Weights of a small GPT-style language model, trained from scratch on English Wikipedia.
Size: 15 layers, 2 heads of 128 (1 for keys and values), MLP 1024 SwiGLU, 15M parameters.
Architecture: RMSNorm before each block, rotary positions.
MLP neurons of a small language model. Each row is named by its layer, matrix (gate and up: input weights) and neuron, and shows model dimensions 0-255. Each number is 128 + 24 x the weight over its row's rms, rounded and kept within 0 to 255. Numbers have three digits each. A neuron's up and down rows have the sign that makes its largest values positive.
Before each neuron's rows, "fires after" lists the tokens most often just before its 100 highest values on Wikipedia text that the model never trained on.

fires after: "ing", "ed", "ever", "ated", "p", "=="
L9.gate108:136115137105095105139118112094124117117132138154174136143136083124107115117164140135080145141134136141111123157095093185113107138144123176153131137131121102100097101117124129099100160107126129131149122118166111132107176096134110150120125143071139118097134119099125149106137112137087120142180111092062134127164114154120145146122132166156142130145119126157118116138118176161131109133093150088073162116053159097132121138164110124141108106141119104139104145081125143139145137159137164137130148149141148160117157112111113119150141139149157137125114143130179113112144150166133132128152123139169114088076140148100155116136112125092146118163086119077147109112156120154064144150153126130099149157127100156162151147112129137110122145151126108113091204116133135134130107125095092
L9.up108:132101117115126096147151111113156122080084135105174131141115130101129149111138132136122108111134100116146176076177092129156139149141102097076166137118139117113132173116134086138086158116123117152191157148129129101133138115159121119156160137085121105101142104176169178128105134110110149162128084158096137127124128123103108134135121121180109171135130123129129132167119075135128114155083113146080149120107104088182102125091186174119139151142109136144126143123104139127095098093135127123095098143137110146156109074155113126139126140102134127119104152120196120158151118132120175088158112114137171108137129112094125132126123128114131143123072102103121133113130117108141108157134114150147141134099111148110118092108149090120103134144143127120173129123087145123131115129133146

fires after: ",", ".", ":", "us", " for", " or"
L8.gate574:129126140141122110158121132110067150120086131117097193157130136139101158142083095142159153154177163126118169150153139125129150129094125112167149158153115101158122125131149102130078133121114104144127123136127150110139130089108068149089098127108108144105110102119133146109126129115149128095124101086107130141114147046108104131138108094161134135110151148128138076152104101169167112142118117104119125071146091114166104137158118110144144110118127137149153107112103068145137125125140133136108101132108131119134114146146129140144176128146124134157110140169109095139158118117167186087177144151138102133139092134117148138145101145126160113130149115105156101121116092120139132121104133126127100101125094135137109173172117129125108072084122120112108140182117161140099143136158108
L8.up574:119078107100100083130167195096052109195102130129116115129137103141093134111120166113122141140140143150165109113165086106089133152089084143121107165160102120128125155109123143130108148148120114142150130118110114115161068098142126136133168105133147147090118116153135114123107121136114110104116117111122141132118154098125111139129131097130110148128106138105117103127118087129173142109106115175102113126117167117091120118098131157115147119124143145113120090119174153125130086136156103162104117126120129110130112115141121165144163065101133105168140139103138129177130126130110094127122191124105185106131142158160132080091139117119124174141126128141106126118157158127146153130143102129118117163135177096110144117128138166101146145105166114100111133103126155169087127100128149

fires after: " r", "-", " D", " re", " R", " d"
L8.gate706:124123105151144159113099109088146099124144104081137149130115174151125150117133099123156140182116075144142105119142139145160142162159129075111109122176092124109128152111138100127179102137136141161135152190119158171106124114109103146108118150087141116166120148119147133123135132134104113122140079104169076141133122115125123165111116136116127154126147137094122148135132158117119129091164105095125146079162118121132151115170159111139096130111110124143128108150110143165125085089130115146107138116121180155102107144112165108168109148134096151099120118112161115141129147139107149110141137140152110126152148149106157120117136177117095131153198115103141103095099137146136100151115086140113099113135142088158106146124146147180176110109179111092145128154101120110116082117150146
L8.up706:084115153143126139113151103117093102123119129143142152088147115125143160158131179170128128114139127107104099122089097099132101122173138107130122147070151148104123116138113114123158130143152090145110087175108138135110146148162131149117130131126173120108117158108115134113128159138142139138132088100087111102136110120134163152125115154165156145123123125185116132092145183101131098116101108148102158101155090098144125113136120134170112112102139184118119158127116089137133148096155120121127147122143118182103135101102126171107145117109091156099116121144104164189120105108135144164140144144104110132136161155127140175130136107111097120110176150145114158128129095169187143132167095134106102103154154143095112112099122106127164117159123193119117139105097140105154135091152151

fires after: " |", "ot", " P", " p", "es", "p"
L12.gate393:108153128146141167147118116142133134126132140092132136110126128127107127139121101144123114123093152151119106134145152106121151085125148125117128147113149146141089145103139113127129138095112163152120099142145121118129128173121139142110126156113110141147100099174082093134112164123107086103107100112144111114152129120156128153171144144116138163081185127129147131110131147107137141142154133129059171155109124141118127123129142096117077148076090133138113139151068123122117202157051112100126112109136097168124147124135127151127136173094118103096166052139141146132092178142097135142167135073116113142156129127107112120146098115155140201131078159168086134105155155107100134144135124155120106130134155097125127138144132142116115107137091163128125140109129123110121142116132169
L12.up393:121105130090125168145108135099151113166140083153164142144105123117138099122139104096177089130126156126121146117122128121107142150106138144148156121129126128146148159105138120132121149135095155159167138128136110106159138151095149174134138136159122125156112154147106080068117146125103122160140143147105163134151115112136176117113065146119145166178100110133115144118072175152105160169158117144116143143116100160127148097149122149105129150100101121098137148091088123152129116121176114136145139107127130109109111086034143115142138107133070117124180186102098104124131181161128075110125135151130107134137132140152142075112096115112117153133133130106168110131112132134175117100148123089120102134133121112151129134141149126119143116093137134095110138156147138106136132101152127

fires after: " l", "am", "ur", "h", " Th"
L8.gate234:150103170134185103120163128157083162088101118096148138139163155102125169124146108129146133108079159121125143102137115118117143108135121153159125113098133099137113147140160091142100148120086153154199148120162133144115152099130089107139107151113092151117112169152097090121095103129148116116126158132116170130106107155127113086145185135083170114077121097146157091142116156131147177143126131152150177134134116122143110121152131113184148103114129144111132142139087111117149124119151109109137075138106168108143147141120114150118135183161123108112131111141100157156108172112106120152115121105165137172148133149138118130145111134114150091117115115121128081161175143111127106100118152089101139137153109151119108123106123155138116149096150145149114089119127147113152082124117108
L8.up234:186101153108096150100073131090133075113104074138106133116128135131140127108119144135146147150163113156134079140142111118147147095098105150132162127127160155180100115134126132106114103063141136153128142114151109099122156148146142113108111170112104134129084118129083107116112139156174124123152137145130130131096139120120134138124094160108118122105124121126127100124124099076091142116150124138140174107120158163101105160128110090119111115123129140140167147124104116129092186157112102139093142124122144109144166134171119145167161123129148096128083153133137099134109124127155140129128049095153116169163126123136152132145106125110146131116111085099160159094131139187130120135164091134128130137119130138098077147125072152145107145120150126165129164125128129108107173142163132

fires after: " f", "f", " p", " S", " pr", " C"
L6.gate668:150156138161171117182116146122140135121121133096134161140137127157109127108062073121156068151148138150104111133095152131143158145069126146096139131117107142130101164094131114128137153118120154149181133133146120122110158121100147126136144137167103065136100117063083126121104116152122141123124122116164162106125138118138139103147129107181121101092088165130107125104118176129109130106141111118139116116136108132133108156143139111097131115127124121119131161147132143115134150127123130134126125148132061131103148110111109135147148116135136108098115128120161068155119089102130105127137183119125116126090103099119118093123144117101146147096172088104156161122151192175180119114127154132142136096119140159148178145162167130126133098133154115124097120110065140125112115136147120
L6.up668:151161126102152111113113144131118100108147143097134111163097146152153145145118121099159126138147115098099124133136141158120112152110142087129133126075166129103124107107129079106160057140102154169122119108109121110113131145135143134156116089133117121124089155098086087160122138172101139136111135100149159100114135107122142090150119092160137141113110108116134109144123151119148124151093134153155128106161123168137115126123168167131106110126123127127168101126115158095142176178126115173131080145150125119130171106127110123084162120139151070071096108126160116133122076120152108120145122153130095122131132132167141128147147163088160122110131141095159158136122111126136145101126146159156125172123140085152173124142171156108141146105150099124100085108105174144115071116113112

fires after: " s", " S", " Th", "s", "-", "y"
L11.gate496:118163176090157081137141118143112128161130168130127112098150154134062122152139117154182140122115137077082114137154128095106110143141146127126158120143141100119111145132167144196101122120127140106166132150152143131147099152119086076177122127140117136118104074082152140101081133120112172083114150114104102184126077169124139126137116145149156131117121135127150139138139127154116117168144142136095145159117129101132128104116107148135114112120131149144131131138131158109117118134182112110112148115066123157165113134157149075115148109152126133168139106110102130109125079129100111145094114141131132151165121168134123133086142127133129163128172115100110106135136117114123117136066158122117160127191140143116135130128142135130104153149140156121162117134110099156132161094165132
L11.up496:132117108138108136133120140150129102116110107158099102123143113132132090158097121130111125123164127157123122066122114110183125125113057102092123125101115160060089145118140195118124099144137097112135145135161168109132154094127142125127110157136117104116115142101100174158109118089149132132167108063105131141087123149130113096130127146095100129150115131137151140139125118164155170151124121094117088123149120151112177168160129109152048113131125136156112154155174100169115124125151105138113113155133133109161082160141171109098151151135106096143114111129134121115090164102104149099098101141127165135119127152121165130123121135127107113152112150146131144151125143107104134137071075155163101129117129126114106116130098164127149135133123124137161077124137137126133110149096125

fires after: " K", " M", " (", " J", " D", " R"
L5.gate424:145145172125147151096170123083155127107103121134156143120129139148104141115122090165107120121114103123118128082159144159101124156122075134098143127112136082107140098115176127143126138102100109131123144093137132164135134179114129109123127125154080116101163097118138126155120128131085148129126140144113133164140119147146152119139152099093131149090088106135115137120139153126149165120133167107129142093146117168150200127105138166155151127138129129152146136145106128126123145114106156112119090135135149129150122106117168129140117155127118154108116097119116107123135139108119187077116154097156081111150139172146115131083175141168136113093123091138139131163120096131103133125102159102091108123114083130104147148124138149110161124098144169087184115183148060133146079118115100
L5.up424:154151114144165139161065116144143114113108130129127131115153110127137126137107115125128104107127100096141149130133108151144151113101119143124118139157150093139139143136140152137139096150153129103129148097083153175130153124122161129093126159126100140059120176132116114097136169127111119123150116082123098090152118125089110138077127184134107154117150131127145149098162122144090118121112132103170113131132102155134137143128123105117154181121107150140154107107138154121141152174081142122146165125146161116105094136093158168122144128115151155169121151167173150088125143143137160134175115136129128144186122168164104142107137099145121183154178083094111158110111151142166083124129115129170163129108134125168145103129161122116126142122120123160103113097090150110163094110118153

fires after: "s", " s", " S", " the"
L7.gate880:128148123122119113144134119123145158139100128134121129105126083157094111176128121119144140104129092136152103099166138146107113145124119195132163114164107108123101081141168133153111096105124127116145172125148111149113088104113101128139144151107048146141110152093143147121164121130139111106142034185105096103145129118207128116140108134102092099133132126122103154105134123119124121176131147134135116126127153125135136137134114096115108121125107129162133164152101114144114107141127127157150111095137110082181119101128174115170144115143057111139114113123130114122105127138125098140128092117139186089135135144099129077156118145132125159143138119108165101150148129089133136127091152155143120131145134169147132070102141094090128130136159162148145116130129163132122130140135154
L7.up880:098172140140140127140109145131114131143118116132153154149152151112098154075141075142100148115149104106115154106177155101103127168086111127114143153119119133120122119127152160142119117086151091126150162128149148150093133125107147119173153093145106128134131055121115124142098112115140122105142125154136129147114132120112115130149153139111122139105146158143103114114127142103120138122150141148105088137135130115080101165170061129178091123099106140138117159099134136131117159102137142105123084133109135116162111156129111164083121121131108128100118121129138135108109109163122115133133088085093129092119139142143156085090108105171145139104176158112059150156148131055142139113106128177146105104122113164105134114128140146167143128132135185062137121118148096095106137130112136

fires after: ".", "c", ",", " sc", " sp"
L8.gate391:141081097164111142185111143138127131096121120108100149158111061158112166150120144137168187129114133130125103106160123104165090130126127148143126151137091133153135108107111116111140141127126105123108110168109153106148138145099115105065127131059118127123128095135168067111142146099124143129129102109125141134103145098128119157130115144106124126098128134138114120116091143135148115141122111109118095113153107105129076101090124119138141121113155150130135123086105141115066133127098119075136101135102105113147097145112115140190145136113154141119092162128185142105131129128116183086162139141159150116170089134157136129180123110143110137127125124108162130122128074091132118110114124106137126095139138122152089190171124089155109124153135106103127107117159156113160136105111129
L8.up391:138154138146116098174123144112117115083136098141139122198102142114140127120113118132143130121102112067202114102170143132114125149132138098143137149129164093137129121137099126150129119132115127139163128133104089127094112178104152120132157140136156132153095095104111135109094089112151101061107103141093135145123121118138126121138127136148143121148123147109154140088117096117088149142082126101112104105160109132126131111171076132120159120146107136154142140147157149137136127137179135144110125090096140085106090093133137166113125146166132094166108138127079145106147078114121118095109157110139110125138155161112132144110120120109109159104126143114126090098159122105156149087166137141110092167101113162193122127142126149108126120169099131124118131167098120172092141081140144

fires after: ".", " D", " F", ",", "F"
L5.gate408:179099172139095135121143112137080101128094111116131134123178069164173104154108129152127126146150166121098132101116168092143116103125136119113113173142101127154145087113160152140095129100157145133108168178136126141101143120120104103097169150118116121110131155143099141117102152178123126118110116114102138120134141109138127093156116145147089138101107118114164093182145141165191105113123174096113162143118098131098134140123133140121174116081107172174086106183097134121142073132122127179156164139153130084106156142155111101143136135098126110155118107114137137165117117101144144104162138125105113142136107126108131138156138136111128093126139142109122131150141134124149103129116130120164142116131153125173167134135140138113095137143117087178105162096122160139129140143131103
L5.up408:132100102130123118210061133125107118122102134101115127140123098132147104140135132125156106142105125178131151133115162133082104140101140141115109187115100130120121121142133118113107125137182138146086159127141134130159121129098131165130110132120190123106126086124141098129118142122152123133105115126155135109115132165149116120113116111137126135167131134134174129130136163165147120095133134096134133145150097070142157132116156097108134130111142142109124117102134118089094117079105142139074103083172142124098119143142128136163169100061132115123175131129110151123130141167126115114152135149149100127147109129156116106154167115113140122133136112105141171083094126111135155082129148127153146128138157095147078117149178089122102104169141130080148181054145116144116125128142133

fires after: " s", "\n", "ing", " S", "o"
L6.gate3:135094116082129148086167150138120109155116113113157116108174113110176132116141098127114111184117132101147145149132106107106156141134114123115112160136069136130082091116161116129111161177118119133089110085170177090150078145123119112119122105111133130133126128106115110155147121137105135128154156151172107163104170096166142179183186157122127125156128139158128127115172158105119146153108156150134122118154154086136149129145146172149147115112121142081155124153094120162164109115083141138130113094129143146154088175120132128130106143108115126143150171153119161150152084138153098135104148141141131147115110090117150124103106127136097081122159115132116162128153131111104124168112155115110112132117156139156138173137112148158118176126142121088143137146154114123138120114145139
L6.up3:113103150133169170148089094084108136181122121197109150148153145113133065167084151092115117119120111158151143106123106121109137121087156133076152144123081152173172139099127095168138138129155112116106100131125083129132092130144144131131149139107085113129136153150152123121121131117112150139134135132127139103129121121132140151147128105117161170114118136139112114144132128111135152098125137132137135120091124095170143118144113121117153117107134113146138155075138140144169125158157101113108145166161128154107115128113118101164093119137127118192156139131138119163126136160111166080097135094119124098094144118133142106106130192133115139172085124182159118105106151101106113081132145114104072088145110105114149142099112150151127124136120147116115162087121154161106109124149157

fires after: " S", " p", " M", " s", " Pl", " P"
L7.gate256:119115101171137136082098116161121142147125138134085140153164101134149148140118149114136100079133113143118111125149128157118160157105155173125160156132133120141137111128114105117086138136150153159160078133182121124110136109078147069123187153062137179143114153119140112120114140143130133179156131126164142139119142110081124130116152127198129142138129121092142128133124147133154088163148142044111123151122108139122157143114137134082134114146135137103127117143153142126151132104132163128125108132132130101129116131139126158125141146121173133105101156128117093180122132146119133114116151140129108147109093154111151137137134079148146158143120134100193164106131137106112177165092115154118136100083127081131149117138116115134171130134136159123095110070128142141140128148156164
L7.up256:120120105152136132095162092109122142170141115145141153117125113133146143159118118176145104096150148142131119122141139129144176150124098133119115123112126119115134147085144137103136154198125093146125134118145136157109150155140137122122152171109178113124119079131144172174130124143119141129136139154120124126126155144093153085115112127149115081098141139143143098120147123113104109132162113124099119136095130073111120157118168119103160125097122132165154149139097125123090116135111163151113153180120130123124099113153149076117116143127131103125127147125111111126089149132179118186100075114110131150130116157097178145158142140142120163157136147134099064148118115104190135146109111085076136133087142109098138101143124090098093161103099146081113132110166148158137099138173149

fires after: " S", "S", " ", " s", "ur"
L7.gate709:134124093102168151088161099165121099123111129124171102119139133157124121125115122112121106160137139173116170111111112096117117172113135154150120144148097133146122090165137143104122107169129149130103101104156147129127109151092117119163132154123134115112085155119098064123124113156130171154134124125118118155134153140150161126103106171095113138116151169167096152152110095142144132163184130078127083106142114132128107154114154097135120146103129103114155131117150091128122125124160117125150108120086162142069114104093130114162115141146089130104151166101115165155150085135098107110107137134136114137147119169152091090126085128094156121121129072150104194095132089095134095124129142136131127115108092122153139123145108147157118173122116129150148134095175090120117131147154128
L7.up709:136135121130124185137102118113139103124119105142150171122114120132164116125115137075162122111103077139133146128149127089176141104148144155131163124127135167112174122122122163142163137118147117105179122120153117134051129103164064110152127161133096129125083124127138126146137104134126104126136138128105201114104161114132143107132082120114133141110108142096088131156163134115124150158095145114111165131143126132162117137132129135078118084134143093107147153091131122074137128151149134102089137162111106096106100137106112148127156133139127160090128149092126137179144142127139127144153139106151177129133123133177151127184144150131099153134147102126099121110101098120097105145130129114127144178143097158125144120113056110150152093147139112128116129102102151151129159143097165

fires after: " c", " j", "oot", " t", " m", "et"
L6.gate745:142156122127166130125156165100098075163128160130131136154111119108137132083118130104123112135118158110105106146123085096153152137117071159123142122130141111122116141131168109138115144078193159110106179178121133138055117140119107162138149127136115159118158096139160121143093142129167148118123091162166134150110104098172132106111116135104138143152114127106130168139112130159105162110116127129068143155143202150146094129154095127124105158136160118155100110136133138133158160174100141086129144151133109173105118133095121129142142104134104134112147123129159122177132129108152166097136162178113089082142111132108128105139115144138111103124127152096109144162118127128143119132127155108156132146183115126077168122116126145161130121106108137147098131149096131109146107121138103
L6.up745:177162089086146130120145129113112109130131143142154154132157148163101132078158105174114201113164137131113096113123131113127138160109155122128093127125151130104125119168124156115115118133158146157085117155142146058113152127129118111089136084128130123144122104155159130161101131159150143154132104130102132128140162127134143103085134168098142110105100110155095169105149104083090169178117148119142120164148110101153122118126120106141134139135132113132148159137140112138143159089149139087107140122166105139149158149140135162132120143158149133144125114147155123137154095140127142139133129118107151157108155178112148147103148166149032104145147142127090143156130164156111090137109131124177128133115160117100107112096135105146141138119137128120111097064167118106144117127163136

fires after: " p", " M", " B", " l", " K", " m"
L7.gate56:121166151123157131153098150107140115143104158170104143134145119103113143130153113158146175130154134077123154141155139104115140122114119105134149144141129145124101116122168164156131139129106087173129136134099103135085164129100159123152132117087134154122126102163133072135178132148105155108111149143141076078121130110099099168136158086094122118124119099146131133095182125114132155129119119169134128174149117138131127132119164146165168124086113125126151101148089095143173148129160135102144089186172128111155150106157085098138126119138128103080098114142133132070121129150092139126150147104128109105127104152142131165129119114112147080109126114136142148086098142118102122109158126128125114127178141088088133087145124157119117127179112147130123174127127151142121144083105124
L7.up56:113161135103147137140143129102138100175188187138099133132166128164150131128148124136103155175129120118073126133111105103105103139121125134128099157110135129149162137166151151146140121118100120164130134113138117123074124142101138121104141165149148136104072148159091131137146098146104103149117142129147102084132165143109126161170169122140137124151090127129154109143124064136125155150113119147210147127094128106145149113133144155168170148087119114159097111120137098102151121114196077103136143176140128127111114124165109111149125135108101115100092125094155132141141111122156143117129142123114134107118160121148154165134170131115136109110152126197148120099130120105106112091138163123096124128153137145097166136127137125148135119164137152101133129092092115141156152085142125

fires after: " r", " R", "ad", "ou", " Y"
L7.gate112:096144137142100098115102146114125108104115081094117143116114172128087155155134126147181135092137092112104091117112134119172123132173140107142127143135118128143107154139127180116171093110133115157161138140101113158117105139132112158147130152135171159119128129179094157159116113107112163157138135109135086109162165148174148148129091139112117156170126114149097150094149148138191155111140142118109138110092132145138138141114141111121100104120118152122133107124114127155133112093126118131147078128162103139147132132133136134133141148155171113094111129110147096129094126084150121168108158121190168116122093117127100119107092187142076125126104086148135134138118112159120105139124112125117112149153069179100112116117155089157170092103110116143144156156096140144131121088144135
L7.up112:110077112130120143092157159137109112094108136108161127151165141114092175144112133109163135157161150140131105129092132123139132117136172157144117137123128065112148123117133103169135120148141097118101130127137149154132137139142159087117097167173134098103159142171146130080130113127076161100152122111143127110127133110128141146118094089111122177118130135163104109129106152095153140133116099106106135123109104152114168125193096165108165102086104123161097114123151152137098124152129137099159114133146084137122111104192115131109136102121159094117144137146119106105150132101111131164106130147121116161123173146203073108158134141123140149182118098149104153083107137120121111151142131145159137115123112133094125117169133129132162122137096119111118103128105138154087101112092152

fires after: " S", " R", " M", " W", " E"
L8.gate900:146145109115096166084124113120154114092123111142147124154148141122159103082073147095158162132118147158145134124112146160100131185165073049121127140078110152105146119105130165138110116126126117162134198114151175133122150140097117107097119128097110138159139125140135127135093127145105101126104112128135107118116172109161110104104134125157104164170156116104170114119086144157108161124149155121116143133171097117142123111147140119093093143139133138091188065147126123091111127117155141120095116134179145116142123128151140116072089136107123125112114145107104170113140152107137148121144114117122109147119105151099083132154143075124165093133152092142154157117125105156143110147139126151136126131138120127127118116141168123145099136101143146097088109127144091132147132146144123
L8.up900:117109147128109087151152078111169148117092107128169125168131183133129094154123116138159097147139141081108115116136120110145147120147110089155150124124164174138131144144181118116107105116100109154155133135067169175081183144066130144140127135124084114075106127115144149119112113153074101157104118127131143121123117152123142123170133147123133117143141171134143130099136141136124107131104117135131125093172117121143083110115167137136145119136127138098168105107171133114097137144144135130077131132116141135098111120145147143118153129115169128139168104118151132157118121110133122163109114095121107118176133162160132131138112143149101187153088107153156114158130091085156109148112100107111170087115144133168171123165126111124108108133123144135098105146153169121112091115135124

fires after: "t", " s", "ir", " m", "v", " t"
L11.gate868:087115115122144128094116122146111117105121116074129170126137122131109123088138164135115137101115124144143136148150104135133100160091107097073135131138163100108118102094147094105081170085131127109141131085110124153127090107128139129131142138130125098133152128152139107141099139142160090111137151113061093175097150141147115096153128126137096118114133111149083173163165097164105133134082079136114105144166139149092164149141112087126121101119143105140159168113123108169103097177155108126126143105139121154103126103110107134107140141122112137119108097123105090144113119132145132105152112148155150126194152074085121139134133155127166115161132113147090131158156125072112084157132104164132115116115148160156186087129105139152138146151101114133120119125133116112125119102124145
L11.up868:144137097152147155145168100107086115077104138147110108143129125118155121048136171158137161123120134107121109112151148103162161144114140098133112129139063122127157114109091136126097147142089124139133110150130149119136120128113138178077109116112176108093133126108151109123105085163100105139116146119121151205118118110147114150129092140123117126102124128138139134172096108081126140105111121126134121137145101120109088122145145111142141125164133147133110133138148115138136123100145129160116122119184173139121124117122108100136128143085135135127124156159145116120117117124109141151125084129125161148127141164133126132093136113152125071136155123114113101129120133116112148119056125151139128132152109163083117117121109165144172098169118191114085110070078150137134103148163073

fires after: " D", " S", "S", " d", " W", "d"
L7.gate528:136093165130114145148124123129153087099122102119135176152115152132179094134170099112088117101140123127129130133129138113152129137141118182172127144129112093141157116156105080135102119097136102117126133094168082137124195187121116134121170107129108152113128111099090101136129094135122118111122124124099145157140134077155145157100108108150094136099127163110122151159113112102121136165115120095089151133160086145142115146126117119137132101122139164135103110148129156134171104093157144151165118136149125117143133180112124119140139144117108108146110144102158163154161107114155102116148174189121151146127141123183124146129104172129165127131154116132131125126123092063122082140104117156132117145153133101169118100125113190106123123167135176138159153122121098123105148144140114
L7.up528:125101140157126130162137077118122095155127097139137140144129135147186125114118123126085117120128174093155140140130129131156142106156114174172159140109113087132123069084143125108105105099109092147138152064126146128147166143127135084112115133127108170100134119112115096128101091153113091134144118127168091115113162055146104132080128102112116124121138113179115136125116126146133099111108104159134178134116113099144111117126143111112142097175138116111159132127136145137109117106140142096136102099129171096092114150127131115123160100172104117092136118138107133154131091091162133146148153166097158130095148141134146189177125139106173126118124131094124093142118126076138129123096149122109149144115105134115108148186102123123188088141137146116127159105112123122132128131134113

fires after: "ue", "ed", "p", "ar", "or", "ing"
L9.gate935:110124147106090088140144143122121132120144126175137107158170169103110115160123149137076101132119104103137123147136136161132152095165119122133144183130126137113129152162107115111120130133169091117148134104153075152119121107118178126108198158110119120137109146105134146107102152119123147110157102067085137124127152181117129136141103159152130148154108121119124101136169118131108089125130135089141141096124093142155071149140102102101169100131127132154100178129117128088122091126111124134102090103091124098168142115126093143141126118162140145101144105161133123114134131124143117180141130154122108134094094121098158145113101122086140115149081080140147157171139110133115174114158126156098123110121072134103084121122070137141159152146142137140148095155137141121128138127127153
L9.up935:106153150099111142115149146097111120116083130151104174174161130089093172111129148129090120118103102127112138129147135140126119127100155101139147142128147137147086150099117130137113145125087080153129112131129095086092143126117122104098157156083153089143112125159121129146116161157104164147103068162111135155127148150109107136129168126134103124126085118137071102166163121099148129113125090106104140112155115140117151159160121114171154117138179110145132135091118142108118112136148158161111135088152145185156112099117105097139134126146145156165171157102108147123107126139147162123133116105145102150175142132133156115088118126103134154118091109187113123126171139137122127148130139131134091133168092124124147101151131099139126148163095079121140110130105143087124157062122135

fires after: " m", "ak", " p", "p", " g", "rough"
L9.gate88:119121127181161121131145109120086110112094163162109131129144126161098110094136131139166115145118184126117114101141165079120153183127159141132158122172162155139151122110115123142157124088129138144119156147122112154104175112077134149138118151143194131156126110124128129141135122144132108094100159127063115137130107145117127132159127129100131071157095134155125140142105129102151130121137070136152138098126121134138127097109163134119148141104107130155151134147101139169180126172132181100131141107154089148100086156152126132119123170170120109151125104175119134086123163134103098136139134051164133110149126145137164135116132134147111129119159139113133152107091112140140115135157137136118133137123070132116160152169147110164109151127120077134127147138140133130078143157142116
L9.up88:087068117103108144156117127132135127157169155134185146169126131149140138119138125117137152101096126108086112148128157126090142164092156130124143086128100176155159144132126100147132123155117148085118135117127101112155129147120159107138139121138116095107100134075132118157123082135119121149117137115129112122116138134148109144163132150117117154103126086128140125121141112114103118143160117171141129101108201104149158111103133133126115177091178116111135102084141154127130094135108156136135119106118123091134078119120132122129138129104127164131105139116133107143164163131143111133145160163130098124172117161148125092127096133144115115109083115135191122121134133154195147118150139133110110081196148107108142100163163112130063080114117150084128094149153128153111162119123120

fires after: " cont", " s", "t", " f", " S"
L9.gate154:133180081131132142071121154156097109120095131122118132129148147120150091124116103141094166156119119131122119184097109118101131122089153137162109127133139077104127127160077149125109133143175137106133139108155082151138136141104162092146112163136135152185127137131151153152122169129120156154166126136123162127165120144173122133146102135135107145091141141104166117155128167123119126113153124094115114117151148121110117142132148120139126156131094090090136121107128162129115116121125113118136143158120145133141107140120095090161125121131124117134169156115129149164108139114120106154092144110134120158178160140142124083100090104107155135108127161159112163127147122132168176117153142120105132136105107141112180077150137116097149142188148134084184110135049139102117168107145127
L9.up154:135117142106110150163111137163079137194142134163139094112151130137159109125144111089129146093162169097117095078149089127143133121155124161157167174089088139151165142098117103134123114120113120152126117126136134136120118090138103114169104111106122153147127157130163138111156122186164126081121157096133130161161120101125148112139141100096126136107136115133121113146124129139136142113127122185082146129114154154095099177146134074127126090133149124088138136157128130112120107123134114114108164146127111137147105124137115139103122147149140170151131107101106119139163094137112131134117106118114124159110089110123111091119147155079160105131131121117121121167158170096116177103161141085084201150106111149162145163107140147142115137125159101106118146106110163097141166128158127

fires after: " R", " r", "R", " for", " e"
L7.gate826:123155139145131114133125168123099130126099118099125153118133136121094179154152165114134134131148141114154078099098109092152146146144147122120112102135107132096103115129162128150142086109121105119123137113143133138109108149153122145109132181117130147098150109110055156120092167137107120155065140117154098151110097092145141117122144132110132118092124101119107165119124141152127141102108126115122145149123176183101126083166104121162091121090129138097117149144129114130130106102170145130130097141182115118152148114126140136123094122177083114100145098094151121158138114117146189121124156120180132128134130173120110087130093141118104145099145122153165134071108161153117090131101082114119153128180166157138118154133154079137159139129100137113123155112109128142094146161138168
L7.up826:102100152100138150142134145087137101096091117162096132120136137116103141139082132161114092147160121135128135153124122140080172162145130164115155109101123175172095093148137138144146154122152135140089139141100072141135166151147087155132134093105165130130124102143140141113103143126141118140146092096122114134112123156095149124135107109142091123133138128145115158122113114180131137155125126105173147094159144163134089125119179166139134109112174110116111119081120145106111120149144140160128118078108144134116113148167134133145080116130143166141098102125135117125141078080140158106185193122125151149165115114141147118150126118144110147138165142109121147113130120098182111144131156136110149129120142124148137119121112096160169170183134095132125107092120128191144150095131142

fires after: " C", " f", " c", " dec"
L8.gate335:141195140126126132118129135138149114159164149112137122114166153142133127103114143137101135112143130129143065133133113151116114146106130143111154154146117133121117128132132046151172153091133177114163111123113107124090090162163169128070102143139121129158175166106188134121153101124107148132143139105190135140162119125114107128158080152129146117145123124136142105157129170129135120121109100133112115140109143140141079112130161146104094129158181156111101151137101130140110133162152162106113135126136156136098111080119153097131126151134120122127106146136134122135102129135114139088149162068128125143076116122096140150139119182104135137113074123101160135082139130124107103089143110084141124114100135150102148144117152153099120137130159120135104141107106134169140067117164155
L8.up335:113134117164133098098111147149134093142105155130172154167156121115119165134124109124156160148132159127131127191122077141141119101156144100099125138153086157092167150104120117134149155130167135164100115157094130143119159177127162112155112142120138123104143113107142131120086086109128124140160094086133144131126151145118138123131137120121154149134128122129129082154100129157128135095117116157110131127141106063142059138104167171104154132108134141149128090125113140126121167127146141094130127115132148178149147094096134120118108117078139088146113100143138185136130060103173118143129137135134114138104105094142090134140104135107197151108113154101144113122142162133146164174133119129152142108132121160139105213134137137145104131136137084110101148132127137129132116098125131